Weights of a small GPT-style language model, trained from scratch on English Wikipedia.
Size: 15 layers, width 512, 8 heads of 64 (1 for keys and values), MLP 1536 quick GELU, vocabulary 16384, 40.8M parameters.
Architecture: LayerNorm before each block, no biases in attention or MLP, tied embeddings.
Training: a variant of Muon for these matrices, 6024 steps.
MLP neurons of a small language model. Each row is named by its layer, matrix (up: input weights) and neuron, and shows model dimensions 176-431. Each number is 128 + 24 x the weight over its row's rms, rounded and kept within 0 to 255. Numbers have three digits each.
After each neuron's rows, "fires on" lists the tokens most often at its 100 highest values on Wikipedia text that the model never trained on.

L3.up727:117112158128137176089131114111106101156090121130116128070097155158149139081116142125172145121171112111134129100139139165130130140085136121111119148145138121117176116121127177152111096119117100131119145132143121122114096152146148128169136108107168150122129083111095136133124162114126187163127125118110104120152133133129124188139111117111098108140134101134111133145208130116119141139112142133113118102095141180135128141160122145108102128112170177136145095145152173131146154180108150118105104174126145109100109100107104106161094083118161145117159114141136114132131124165138129141087094157123118133118129156104149161073124142119120125098163074111153124128113088146135124139120176123094117128171120116086150132111099102118120171097161115138121121096138110137149158196128089
fires on: "-", "| ", "to ", ": ", "over ", "up "

L3.up374:147148137156110118130106122134152107137102141179163117123120152167106113135071120137131163147209124112116120152146119095112129095150109101112125137164113140112158133108075147132129120133116098113163116144161124145127146124159133069098141140091118177076153168100099102148114120096122117102116129103119154087104141133085161191143118100093128118126139139147120143158132126094149156146110154131149140105120071117131097098083147153097123149134131120129107097119092065134158151102112139137111136129149159110152148089120115116140123143183132122097135136122067119123122122134120109116170133095125129120099124119111096162126135172099102174100114133162108129110102108157144074102150107135129141075118125120104136114095146138108120172135148114090150115126116120116185139147089137
fires on: "===", "==", "details"

L4.up28:155098146083124150129126113091127130138134164145149129118159122171099152105098152130126134117161073123136107163118130152113138146101089148130125119152121079127128157155100120125088117141132118136126127137149155140106126135095149137108151171131122123123118119162113125139106093116122145125105147097140155135109131173099164116126129157141143112120104165153103099163143128122115112149129134119165095100128137111143147114137133165068175149156130130140163188150114154077157143134140172122130118158134137162112117116097149140105131137152107115145131146099106140116123122150129172151098150079150101117131094157126152103170162182165140131167108109138146127098128125147140193130100148149118116137120120141104133144149136173137140109119144168162127135131091074109141116119125119
fires on: "==", "\n"

L2.up1518:125111102122147126101165133126161085113127086083149120145113113152138159151095164092141139127110137132170166102151130120124144147124148135131176106126131111116118145142162109146120097165103132118152151124155126157120089160104108135097154147138141126118139149141095096091125165060130155121118124100141108133149126122174150135145132125153106132133128131124111134108185092137135129114118126144163104074141120125149134131142114120096108127125173139133148163162156127134168151138153143122076139169102156123172118137107130095121137083099124148145121135123151168101108096126133137168115162126123087124136132103142138111126111129152135083135137117122121099134131128189135149109162114126130116133140139151146101146160160156106156127166147156115108119100163109131122134150171078
fires on: "to ", "for ", "el", "hon", "t ", "of "

L3.up379:127141189135102135131153090113101145144141114159146079147096133151129094112116096135136144118094155146147143099096151114150114145157141200128116117128184108115159119109149129128116154131082124128132128165136105157091081098128119119112059152133177119133157163167090076129119108119157115132144136114159118116118113099153153127138092140141095138122136129082100121133146084098121146131113138140119116108164151135120158117132107103118099093120154108138142182098112135107106147128142118156105096147106103143118136140128138165091129111144144102150143165092171094132126111133088104150135163119119114141092125097101137109141110094123133148160096127145096163114147120138098136089096130106141173162159127057154131112151130128155124136100132165131150100080149143107132117175167096
fires on: "for ", "\n", "in ", "on ", "For ", "of "

L3.up886:132108147108133155141149131099135037133080115143094117133146127132133168123125156108125108110090132167107141115121173118135116101112097125156109126148090102157062106122126175146134144105147175104122121136137167118138153083134175141120103139134116151125105135155101152156085126124152116166120148168136143111137113120070107145090136143163117153157129137125098107161137194098135141114143161134114130113129100141156126170136125183131121117164150078108120097111105137106114162146142119096120076131158121143128111157156138075123142127123144136152120122143156138162120113121177147151112110162152167159136113120146183122121093118149112110152124114081154110151133156174098137108106133130087141128123114120126088117111111098190112119108156140120157137128137111106120115131194081
fires on: "than ", "and ", "-", "or ", "to "

L3.up977:147146138142158075139136131135104126135131126063108136086112119144122178171133106137143165128115105132130159083094109124149077127138135106127175139146132115117131114123165139131094128160098133130122103107126126129110134104113177122157168131141137139150145123119067120125084103161144156145120136125118050105156162149087119136103078147127174155112119098160124094119129101091154130137110116114109117136119123109158162131102114127170105103164101074147110103161097159090143118186150094162131119128102126128124138128121162083147142188138173136129105151098112118149085089073133136125148138100129093084146167122123143142136126137169114091116106157128137104130130151189132101144106137110133062109127137137108159141119166137147108127129105189118097131140131110115113148118121154
fires on: "| ", "; ", "to ", "-"

L3.up39:142148145115155182087098138127108101118150118100131145106117083105142149165107146089152092090098123146130123138113089109146093077073112164132127160151112134177135122123110125116125145104121124082138104120097129130140160123134150153131103078141115101150175127119124108122072135139137098131104071122144143143167146150119120144141104083121125115094137141130142091134121156175154118132121146109138154118180109139055092125118123120122094124126153161099134142135122127079118137095124142157119142141172115109133157154159127147141144135166114130118139109141117145133115137080102101127108170111140133123159155130120150123102109151141121171125150093136154134127112132131151143122170142103086100107153136115080154102136112166101118107082100151113128171153136102107123132147124141
fires on: ". ", "y", "og", "-", "Reg", "W "

L3.up1473:100098129128121185154149136178084129136104119120136095100094107139119126159123126161136167162107164141145162128074136123088120154142130100128121141149100114156121110131147134138121086133155109139122145122092137113158161161113137126135111130121112124158162142147168127128152077117107132141094139110094118155123133098165115098153137168145145142157160105131147084148136102139119138119103131118113111069087141122130111174138100108140142109118141083161139114135130098097149094082100094138131099118117191150152136077167138139105122088107080127158200101113154084140124164131130132105160159111157097141124126084161134083109138112129101108111139092139104107127104115150083151098145114091135146091116122157141108130072108147118113116149107164141123120111169137130128133095136163
fires on: "-", "o", "oth", "| ", "\n", "ot"

L3.up508:076105119123122125129140128115117133153099137126134158158094087090129150128158127135204162158135108109113153097148086113119146128145151091157148134111138140097136115126148138137113142155152132146096120129151126128122139107121149097096141171177129133141119118147122126141146103149138117083135108081116118131139112128152084109120100116139130117169118117124134106094144119150128125138111142103132164155122121102128120096117141114092140132121136133199071109147144148134182163112110155123141167096138130163176109139142120132113155158118131119148085123123158184110119095085133100109143156111145102085099140149082135162092127164122069114129135113148121126126112095133139136147157117189124167114109087114079101149117103154124141107102078102138109114120178122121100140104099142
fires on: "of ", "to ", "; ", "Stadium ", "in ", "Airport"

L4.up966:137137146127115097147099157143138139110120127109113147155112139157114155126120107117151116146142101171124130085160146120112144109123179155104080138123128137125150095137131089129099145146123109156112127095138123125110093125135177141180129137086095106138116127107109123140141109119095136138133171139124146114132121156114132136134171118142116138123129076156146120120152134135157149157132152114113138104095140108126148121158121109161123167111139209117107107147167119122140132142142132142138108113133133100120134134166104120127118092175116124125169114103124095115092145181085140177114143113169124107132123126180131160147133115163134112069174109124117135131076108103131156149142123166148115144130139123131116104144130106137110140186148138129149097144167136111119094152134163
fires on: ". ", "\n\n", "\n"

L4.up788:150111139105110130121116162115137131103062146119129143129146136115099144126156134139078162153170133110142106125097097175096096134159116144159107172144157130077119120106134107119111125142117099160145107115143197141148096152096133131139118137136120134135134145124111123087142125168108152143142161151106101151098104125152107138080130141127132157106138166177156076134143124117134124181132134134117147109121103109089119127179104108109128142152162103165075121153123142134109120105170171152131126125147126137146149161140134098120133149128106137084158057129094076114163127088129117137122116108126090139109136085140115159086114125124132126145167136138114162148154124148119162109116142119101129082168123114131120142132165156130091110139125144143110132135140138128123118126102159
fires on: "| ", "â", "U", ". ", "or", "ij"

L3.up616:149106157120120130167131174099164121090131102140139153150101150151133124172161153150124137140107136135140105109138090121094157157141150169161146139110134144125125154110146132163079180140119125126181103101118142139157082108119137155084099145129116114135130138157134089135086134122081083129142131139133150141170151146143125143102153098131115136133098139097145104110156154155122082074150168082108113152099125145113138085157100106152112170153142137126082136111159150121152114153107143110111079148134124115111154099139138097119130130146153108129081173108116109095150143128095150144130126132126113093137147139133120144106084128100119116115147133164141105134122125060162165103119145123168173140144151120125123082124141141123150147105111097119156123134153124155130109100087158
fires on: "of ", ". ", "\n\n", ": "

L4.up130:168138181161114139133112128133122126102108116092143132109157083138144141094147136112144151151133128138104083161175145103151131170126115147116155097167111149168099129104084122087117143179108146134154147155167111116095155140112133105127102154101161135127089158141136087189094134083157156132146151101152124147113154116105129112151118157111135126137131152103099089172113123094105159124108109125139137089110156142147145135125125203100155159112103163135147152137116138141144132179163141156140096174136150123144070156123127122154118150121115095134116095102152135135100155141110147149133143116103134123117126127089170135133114104135150136132109120127081118151181114138121132145120098108151110173131165151132133120130148139124118101143136150165164113144102082132167125104153100
fires on: ". ", "==", "\". "

L3.up1022:132103132150101153121146104132113127160145105081137121112114113134120173113108096154155163138110117122137144134180139141129067183148134126110119149139109130136146128185137147089089125133074095133097097121150100187066140126148094134126116128140137100160131147094167072132118123170137150150135094110175127103113163120168144154109135079101115147109159109129104122143135122123128118103117180108118146149134117139083129109120087125154181102129145104129112154126152178115126139143123115125144158122138122135108094122111076146101158097154110149096102142123099141123146113153133150106162083125120150091125149154112091134185130130126134192123124121106074111147124118106100125135150152109098110144132135095106122124130152126133113154133103147156126146149147126159126155102094139
fires on: "| ", "- ", "0 ", "for ", "team ", "Mer"

L3.up1065:133102114126121153160128121114120117162112138141114151135120134135118202156135130100148176088104139123131131091114159110084161111174160124125145096098146129124139112150115094082129175163115122135123113125135141125197097119130099156114103123146129127089120128137158159143107138147133131128120128124112118105098115138153176124094157132128098169142118123167107117123153134152169143099102119128149120146103153102170099119133104093152108154157160142168104161120134113143104116151121124117110120135119138147079071127093131103107111103106140147097134114148134113105091144126135103116094126138180115118108121095127135154109099120081124092104151135133119058139127159143157095152116101125085124099136124118190119134118177144112092146085122110122080139110182125116139156161103151
fires on: ",", "to ", "of ", "Total "

L4.up107:172111112134136127137106139188133072138149109161137136089152109140095137091132166116116133104144119092128168129131098165119108115094125125134136166093157095124118132106128139153128148122068070125125104111151122097095189099100147108103121157108121125128087094124128087083151136085111112117086105092114146114062099154122111155105074132135111134086074114158119083109130142108136079142161121115112099121139125064128140097128157135147124121147110196152144120116145105081143157147105145113140103109109144155111134111127113135150173138126157121134122135084119124135121122158145130127114159074157127132126128118137125140116115129131118153133110127134167123120136128139140105144127175143094129110139166129112156162139133136141109103125170154152151162122090126091146114121105168
fires on: "\n", "==", "| ", "; ", "/ "

L3.up1372:164131162104140147126142124118146115115178108134162159092148119147124091130110109169126111134150120100188054112151161133094115091097113141143109137105176138163156127128112136121150133110114124126103130126129111126112136138157122084096110083101138142068118159073138128133102123148118146129142168161143125132070119126132160138180125131141164106105167145130123082110097109142099129124130165123113133102137141117157107087173128149082145127075153121162129104130099135139114126157100142133152102076158079151181148120120134091142133107159150103080134130102101144151128138130134126080111112112134125153140096110096136105129130114127126169134121123132101157118146114132150120118111134160133138180133144099113138105131102135141144167137112093110158088161114140122140103173141112
fires on: "==", "===", "===="

L4.up792:139131153140137156113152178160107128151120157165159152089167110080114143095135129101171119129114082113129135166142136129088106114083138101120150152122152136125137154111134088099123100155152117130173108159157123107132132136105130065109198169075115130119108138140110140169138104150136142131119121147133175119112101126101124119102113123131090099147136176113163110073092095101164135143108153069148132121111099087146106113149089164101134183120152147161127136152134126128142137156137124148140134129088130143123145134122130132151139109106083111106136066115102129133125133142136142125102136137145136148163136116106122088139136108162108136129141104127136094119121106103144144120157122174147132074122158115110076166134147165082144082163058127172118118128139124117126100099098131
fires on: ". ", "\n", "\n\n"

L4.up270:105100157147140127139102119166118138113130115135138122157148120107155122131138173114180084141163136129183124142150156108149131157128092111121120094079145132146148096131146150102138140140105125131152147149121088093127128102177124090087092106088152147131157169114105163097132153139155141178156120148120115115105175098130150104179129134127183143109125129183131103127113138101143151134076086157147108109138142144171090142181129094108124157173116159136093147107148169076120114159123121130134142100106142113113108080124148078106151110141141110082137133063092181139112145112100099127118145117103195154104140108096127157116170158124134155144118117112126137094131144132118127118141120121100184121119111076123122142121147097150114111161160108104136130096116108100162127096110131
fires on: "===", "==", ")==="

L3.up5:069111164136186175167090152123120096104138135160089110114142132164151093114130159118112158108142148145096137120118136104130109125122144101131116109175151078123117090117087145198155127129157119099120122146170115062138154123136134124090093125116089116126133179136110143137180118111116076124121114084102129103126122134091126118149157143110132136117116151110081107110098123130124157152142104137108103126136126139134129132123121098177096121122129119179135101130154144139124137112116157122134140161122146111053125144127068089167172116116125132138132091156150103164101123138154126171140126108142153159136121184109129138121096150096109126117145134107170137198114149135136119137164105113191144140110084155116126099124135161139119090137147116100093152128177147080149112129151108
fires on: "at ", "| ", "to ", "-", "of ", "by "

L4.up1010:128093142124133142130082158143129137100171127100124121100160157143094141150127122129114124115122115154164103159132146107116112057128101125147144109140155120143077110129193138129130163112153134118096128112127116132138160109164131133120172129132134068070129145115152141112113145139108172099128121147097127095117118102153154119076119144123127097145124156186109106116135135102119151139117170165111104174137117155147128114141115098080150155176116125185128096116109107148154085127118175154104167089139132110125112122122103129129115148186166113151105141123155171153112148112143134103105093093139104114107155135116150143118129144172134157155144126121123109159143104126094085139113101151110139125095085110130131139135108093121100154139154077102145059081135139103139119105172135
fires on: "==", "===", "|"

L3.up1081:104167139111146171154121127113153122144157147077128110133118158104122198089145115116139133140139141132144108107095074128137113116169142172189119136129128124141105125142060137051059153137100158135149108094097141131120107114103129156116169100129136132135134123154122167155144123118158133130117132118129129141127117159059120107131123141086160108109085146107117117103135147128141131144141114148109095101164142150106128163169157124134171133130108130134101122113143158119078086143164077122119162129122125134127124115155140132177147110131164158097133161159154104183103151140145149127133154143145104138152148123092193089115090152118124115119174106121112152118135134141116119125165124115177113144137138121141116127139102124109126157133095122124136066130172134129117185109110132
fires on: "| ", "when ", "to ", "once ", "but "

L2.up1526:130143138149133133113104086143120116093160137122133094094145107146123107098143118156142113117138136140158124134131110160066126116141122107113151141114158165099159153119100136159136145174143130180176126135064124159157099165086127153130072091162107143144115142141115192071096128059116107168181082119130169128128129128141124121142117131085157135132165160120116129104116109137094164152117109153137123156143121131090143107130108150132144111146172152140143113070116125152158134081135102130116146134130142124117098135131127128103134107158124087100158147083106151074144131098102138160103121171154127119161139093086159122136101166097083112114117096137149117112090152104098148132102129144102141132126103173146098130140134102132122126154102125161115108179084155162149103151117155
fires on: "; ", ": ", ".", "before ", "during "

L4.up1043:121138134128111137125082134146143124112091126140151134119127130100139067130132141159156116168124153106149136130130134130145157130104118120097097135135131108105119097133150162099144111130116092098150138121182131143116152113105134145175156107115133098122152129115100138105117102156152124175096159122152150164101141093102145164136125132085114123090109124135108119124062113103119116129154153121111137125101102105135127147137127135121141121131127151160135116126095136145146108146101150129138106075125100149084141080117103077188127160116101134108107147121076129140056148137171160121160151140155137102106101134165155124166173080118117124098113157161154157121185118143131124137135153101124138111123145085152102137131114136127116141148106125145136104078104094129127151120129156
fires on: "\n", "==", ". "

L4.up1303:119142128125099117074114114120087170154194101163138170117109123098126104095149179132122100104096095139119109131134151130096099130109119077100136133157140142162144134134132158120116141135118117129074111098124106114130095170100133103119141176116158103148108131131081143147123145155127127111123128135128063189162105100140128154152124124099173167108136188157106133145127074161158149140170124146121121119146104143115101147134147183057098143084154121156144158092117141131150096142161129112140134161099161119121083098121131135130143151137109138123112146132160132123125135088123114131144156101121135108111147126166135131109130171133161114148163100146186142094122137148120137132091148142156135105123126171124100184133143131138116150115140111128126124113145163143128119096124112
fires on: "(", "We", "under ", "we", "- ", "all"

L3.up459:169109106141160119116173126121078122162135113177141112176133052092146146140128167170129115143143077157060099117135175129119158135124118109107173143167148138116097128137126096142142157103172114091121159130134091092137159123090158105110159122122125119142142124090135135140105124124137077142104095116141145148132125119102123145130110119097135122131116086118151153103067132112127104151171093089084175109103123097144139089127097117112145098141130144143154144141125129102137138095152143147171123164135151116103094124162090137153127089127107116146159088127083138136157112177121123117084140139152126119128129115144138100116151136114096179122119090122085140128111141123150134148127078131115089105145117114079143111128133132092129141131090121114134114141100121125165102110109141
fires on: ". ", "ry", "read", "ber", "by ", ": "

L4.up49:123163160095124108128134133126091140159123112140125146112199110108119075097127104134109108121140134131084128168157153144113083094135102168141115136129118138109118129100124127098086143127192095142152124135095124155096140163089119078138170151105161127106091146140155117165135136129118148131087151119121167093101152112124093164113117110158127110104097132144130124145143130083151108120121138129147103073134118133145125101127102155117131114155139141152106110079107175135139141113148121147122153142138128097134098103128117113172140118106147161163117119102119112182098175177129129158102144086127124092162139180148166115168138098124125124159073117136154121125134132131124133163121147141130123110125153138164100168109128128114106125131136140145139139127108106127154116146138129
fires on: "==", "\n", ". "

L4.up1100:121118150131130137095102136132117141124105139125113093117164193163118130145133117184103087152147078137171111140131116121120159139111109111143136130138141098158118114120109087130131118100148089151144167139147137119073144141124128156088133181116159135148124119156135120114126143132124103145110117111199158135112076162067107096154118148127114109133140126113150127125130145114116116128118113111128083085132146126118106146112106166165157113154134122115142122121111142148154140081147110169153173112111134123123106106102132114127105117136134113133136148075085137126133146148101124159138127108101133131137119170081147121110163157117170139164107146115130101098137150102153151154129149115121144134130113123135172142118143188131169125176104122151170122135109112125104135085147124
fires on: "==", ". ", "\n"

L2.up619:107109138087136095104120141107116147107102081100138100155132145156128170142120121113107116128146087133186136109137132115144162118114138109105157101101128125112139137120146127103101154115119150159135089140099194144141105144112133128141143129125124084153130109144115129108118143176156147111111134100113121154112104129135097081122092145153138150116097132118117130124142147138147144145119121123130117169132124132119167094126113115166120202104099081119157085160158183094135106166118051095124140121095103126102121101116143098177139189156179136109167181150075149115151165120117154117112152141175127144125117107158158097121152144158114135149140108141140114150136126118118109150117135120153087131182122124134159097120145137131127102140105106147131098158135146106110146111137130
fires on: "to ", "in ", "| ", "be ", "e "

L3.up707:157112144119171119133094141111129141165122092115133130107123152160148153129153102144171139101113148121150102155155119155094148094094163111151136133092164119124170135118135112155130142150144114149095155084117142173161119052115144167103161145147134081146093128128159132131159081115108128135109117112132148122145126127110133139162158137105101141127109151113158106124131186116081102156152095110107121068084117127144128116134147093143148142113072127112125137141136149138151113132103148148168151158115134164128104133096125120137154092167108134151117096148097120125127134098153108122141138127111177126149136125127134116150113141157107132128154116125058110118103103130154110154118189076166182101112131103130097082113132128126107147090120111126123122127123144125114114131087143
fires on: "both ", ": ", "Both ", "of ", "\": "

L2.up87:111125093107137150098120137138133123087151123136133169134105164163150090143122124099088106161131148101155124115110115158097140131110164148154106143122112175152160149147158139111125126163096106174118104113134158097136130129122162100122085112119139118124108117139149123127156188136152154118156120130127121055150157134153135069082178147148084117105136105148105191136175145141149133128118122097154131108136130136181119107125118132144153173160109132156136131153076118146106132147080127092139123103123086139116090126131144109161121107145118124183166174118126129144111127121124131138125127154133105165156116124130113101087128170159109146101169123098103152143126135152135086138132134136133134136159152130121170112138128144130112138103099146131153097099174107122141136164116135
fires on: "to ", "ed", "up ", "ed ", "in ", "over "

L2.up1239:134099088172102116155112124094129118120152047124106084114133121101121137113121140127163102124135128195113122166128101118139112127127170127133119150115161126075178165106125157170147137121173128132187151123174115135113150144065151113144132122167145157132082136115151134128152148121189148107090101148118117117110131149096130146095114105096114129151094165143168149070135196145128130161103102151152143123130125123123125109167074119128130120078134133128142125159130117085108085127126126152143146097174124126154155137121086142104128118150146082144124176111112164096123147114096123139130156122121120107110138119116126117137098148101066177117109089111089139146105106114128106154145094134103156166118162116134127135134148130135168098128146142158171137117146154129072126127115171
fires on: "; ", "term "

L3.up209:181115160114133116114137099152125076128099122142097148154105108137107086159123137086095135130137088157169171156106119153149144150157099131133110170097091116144112131147085144147112140093147143149125123140114123129143150097097156100142102117145081141096129134139111130155102145124113134130129116177144112093123128147084119090182152107107171111133162140136105152097151143149088126136164118100156154131105129138112136156115113125163135146126134149150124116092157110143129112130149131138132136132137161137101104128131147121135146108107147144173107136169146149048120154167118134121133115109184114187137132147118113135119122131127104148091111125078124081134126113115146149100126142141126122145148119105123152155174186162161132132132139135144144099124118116110120131171123101
fires on: "to ", "of ", "-", "day", "by ", ", "

L4.up255:156108146111114127172130119120135106108119105120143129091153111103117135141122124130110115084149121104116116177175135157089110126098098151131157147122096151096106111115123119118076164095144115158175145149148133166106114146118114110116158179115148112135115121151119117098132113125115144133123087091166189112104111149118166129120096148168143112151113138115070149123096135118112137158120133126159120078119109113174111080133129135121149148113086135128176165137129159112121110107134139126176124161132124100123140079129169112149133136138116095108105166110135116141099156129105155135139161098127101110172109124155132111170149144144163169139093087116163134126175093122111165107086146126156157113170152134088155141087142140090148107162115101148146136106099125132154125158119123
fires on: "\n", ". ", "==", "\n\n"

L3.up163:165107129104111169098142134171168113150187094120134125123162124098164161126165137110089138151084104099106072134142170099160065117103133097139132187134115133136168116143154134125111111099135173146125127155118120128145162136140131084143151161131178114149167120120142110121127165179135103077154113125155136071118144136112157152170157107099093162140133133119124124134133100127110119100118140126158105112091122123107115091123133121114103173158121132124134132103075163082165146113102139112098130147130117087101133114126100145148141118128119129140112193140088133080118151083119168137123124130137155150149136125117151125137127153103109168124098136185111109159145101119154161126133133137102116117110136105107110099124136122096097114182133126129129129097126080103147147104142137
fires on: ". ", "-", "Sub", ") ", "Ray", "f"

L2.up151:101087136138114160185088137139124112148108156114097076141099098139156135155119148117152106145177191137113163115139141127138127143080125142123142109105127117126128097129164128134113141123117177159127122139154118127112090079131096191140145124128117124115135119148148115089185134133141108125074124139167147122118131107132112176140140136098108116125119135146091115096127137138120157133100157107153114100114107159139073114160164154149091129073130149079115126127121093133161092161156136149152138101134151083154111064029169098148089102105175138109160122122118125124129115108122174128093113148110145134124146135101121138111111118080119159115158116134104128140122046151128154152150141081135112100135144130122110143127163123093137182099138152146170069139089111168122160132148146
fires on: "time ", "way ", ": ", "to ", "While ", "ed "

L2.up1300:118102139156126106118114161082148126114135151114114119114137151156153116143133166146156120142154144087138105127117126089184165129144122107134140161091115100122161142145084112162138117112131142127104127162097107119111135135157147080135140116130149086123147103109119133166158135150106173126139102139140102105121110123138126099153117113129098158145074138170135087123162117132148131141130131113168171131087125107152100149167140079121118121122186157157120123167139109156140102157095073126108161081148100106140125139137142140098150135147137115058113152096114170144120113113106145118155124137188124077128127155121114120100072116124133115113137110112133089158184083102095128153148103148116187145157171109095126113134135120109106129093168141154162166125140113128091140112090150
fires on: "; ", ", ", "for ", "\"; ", "al"

L4.up1421:156139122101144129163163149113143112122112090114101119186136093108141120141181159137129158118147156091141155160118182114105141151112124160110110142131112117151143136106134126138157116116142122132064113138126145146178093152138109102103091165141144104165142136187113124115134082143076134133101179141132127123116148147115101149108126116153124146086155125129115127139127131137124124109132121100130133084120096096123144128167153149102159134156108115081054134081145158111123098106182139140137138136130122126129114144137124118123144174115122128132119112080126094082155152106132114144164135153126108128155144161126148120135121117154116094130097108125154108129120109140185099127120119110140118105148142131118152177144099142129109075123146126104144136138093094097122143130148113
fires on: "or", "sur", "war", "cer", "| ", "al"

L4.up1149:150112098111104153125098164154143149103108190082136104142192133146084132119116117100164162105120104117111107124157119108108123141094144149163099157135112167138106118140118125086125168167124188116150117120151118153126153122123123120143123156138130094105101112118134149150147125161107116141115123123123180108159123095134146172103095104157089160152133114108145080082152141111115147129152115118153118153117150107130114128147130143104104157152150109145177116093113142147144164112128131107110147086143111140116109177132124184152113067108156131140143095117109117135117154142135168139153093119134130129147095155154122117138200087176131141134115127109070141159151135119101122175135129111151165112110097142099096140116142131112147082137112096143122141139129098149107074140124110
fires on: ". ", "\n\n"

L3.up1057:119129104150106134101127128136112127081125150112119151139151124103148138146139117125118141131096079110131093152145115121124090124162143100135144124134158155123161108144170122151110152112165160138132159136083131114126094183123119100157138118123147107133153163126148113129130122135110108097144064156140125144101132105128100113130130138146165116154135085127158122101152147132133098178161127138119116142143125164166153100157095077152102142100107140146127123117117143106153097105134137108102106137135112063141130143138122177124109081147132109184128100134124131137147155105124144181121153107152125120123142123163120151119129176115130146100115108127082150144117109137100149093114149127087135154092140128137123174139116131077129134083152123155183108098144119114151136132147132
fires on: "-", ". ", "of ", "No", "–"

L3.up566:161078148166128132139140145137143088117103118095148150131149132135133134164132121111116167161133093144148146140131145132124148162145121137135151132083168141107108102119121079169131160110133097130153131130091138067081099164079126170156102107142120116142152107122126136132135137139130100126146163161159138144095149141133143102162153163132179137156105101141121118129128151122096155142176104135097142147048157133121114143119095131106133134159145172089118135167135115153149108112096136143117128137147084108106132102137143131166129077167158110112118103145146148159129136120143139119165108118127153131105125125146108173064128157114105117128111132127067158103118135127120134159163137086160129141104156108135117102118140130132121130144090116116161096156136141150140107121137144
fires on: "-", "–", ". ", "\n\n", "Pol", " "

L4.up171:094115126123083111138115135150128102146089135124147116107115147143108121090163116147158121165148125098150091080098094161150145135106132130144150104153109143149126106130138100122105142167157119138144151113117111103134155102135090128138168125162150126207125158160133105106105084172082132119135113124177166133093083159065138146141155142108130123126120168096125121137099100123114118109158165109123141112144140134094112178093116137133131099134149149131134145143081148107146143148138130112152116096119162107108150161129146122123126097097148129152124136106126129160142094156100134184122146140120127124124128112132178121129142144136128139118130209109119129132116098120114150103093171113088094118090129100122153118138128128122137094121111136144138111135098041137120101119114116
fires on: ". ", "cre"

L4.up506:141117127186124128120108115114151153107114104151141090101132149124150181080143123171129093126121153117117143128120132099137110126152114094157139118175146167092148092103114141171101133161146143124112123105144102138161158137172151139126161148145143145168152099103128108134130185135146154146161139077153139175141103151136143127129096177089120087105126124147154155176123143091104146122119121137102109136136138094145153104110120128139112109125109140142103115142099111088142132129078096113113138174149126139136154077086158149130124139110113105083120128113149147151101123139105128118111142142131110118138094115082142144128143147082160156118135136117112144149135110098166096158144102126143124158076140081138112099114126110162174120077126106124153142170126143117092169111134172
fires on: "; ", "/", "in", "-", "house "

L4.up857:137100108099101136101163160133087153152186111126143173122111134127167184071112138136103132157146107126125098177126133127132151151124085154162130136129161138114123118095085174116133152127120152122168129097130142147109142160140144132119179152109127112113095139177128100150117120133122149159087117118146167119107121139095146063143153104137138140125113110132149129088117118124137191132128120110162102108147110153168111115136141135121167125133136081133159129136131133107117100207158115144122112148111134124136148118101108142156115129115132127112103086094139154108113131156097111116146159093157116106121167108135125145142094137124142123106137093152143123140137138112123121115170109132174127094142123151123105132123130118135132155151141116199110151097113111160171116121107115
fires on: "\n\n", "==", "\n", ". "

L3.up1192:168109175156111137085162118150080162133097112130140139117118094126129088115105152161140125134128128088121117113076128130135153138152160106168096162143107122137126130147143093156153108130152139129140150118169097073141102159111134115118134158136137134176113116133117106198120123125133148179097158098125127089135152138152151121154081116099085126147106129138141156142151079099093146112110148131089140114165174152125144117139125082124143154078150084069120141128154070139150126149116168145153096107142113141143097140165127169109150139112095121095149139135162128106141124140106127148163143153122094116135132123093088118116151161090127113128120134151105121129102127160112124127140140101120150067123169153182173121147142143090163109127134166113122115126134140141087057113124132
fires on: "| ", "; ", "/ ", ": ", "\n", "On "

L4.up1018:141101155124088145145118133124104170112145144167155110144157156177090126144111085130177122134147083106156112149125130119096109177082106104145147104138129166157111115108137114110142093113138115131168132130152117139108130148145147162119121152123133132121119113095142128121116142143117122128117116129172165085077123129130133141119127121123135155090108137142118102133113098155104115107120146124161116075126149097169095055145130122105171136119111193093115155130090147076145158139099105097120119135128148134082107111118113137194141121115103118111117126123112156124126151162128174110106162133160104115134131145136127128149177138156146147132122094124132133157146135113113136103091149103169126138110139101134149120104126107123108123109088119175153112117085081152153118132151113
fires on: ". ", "==", "\n"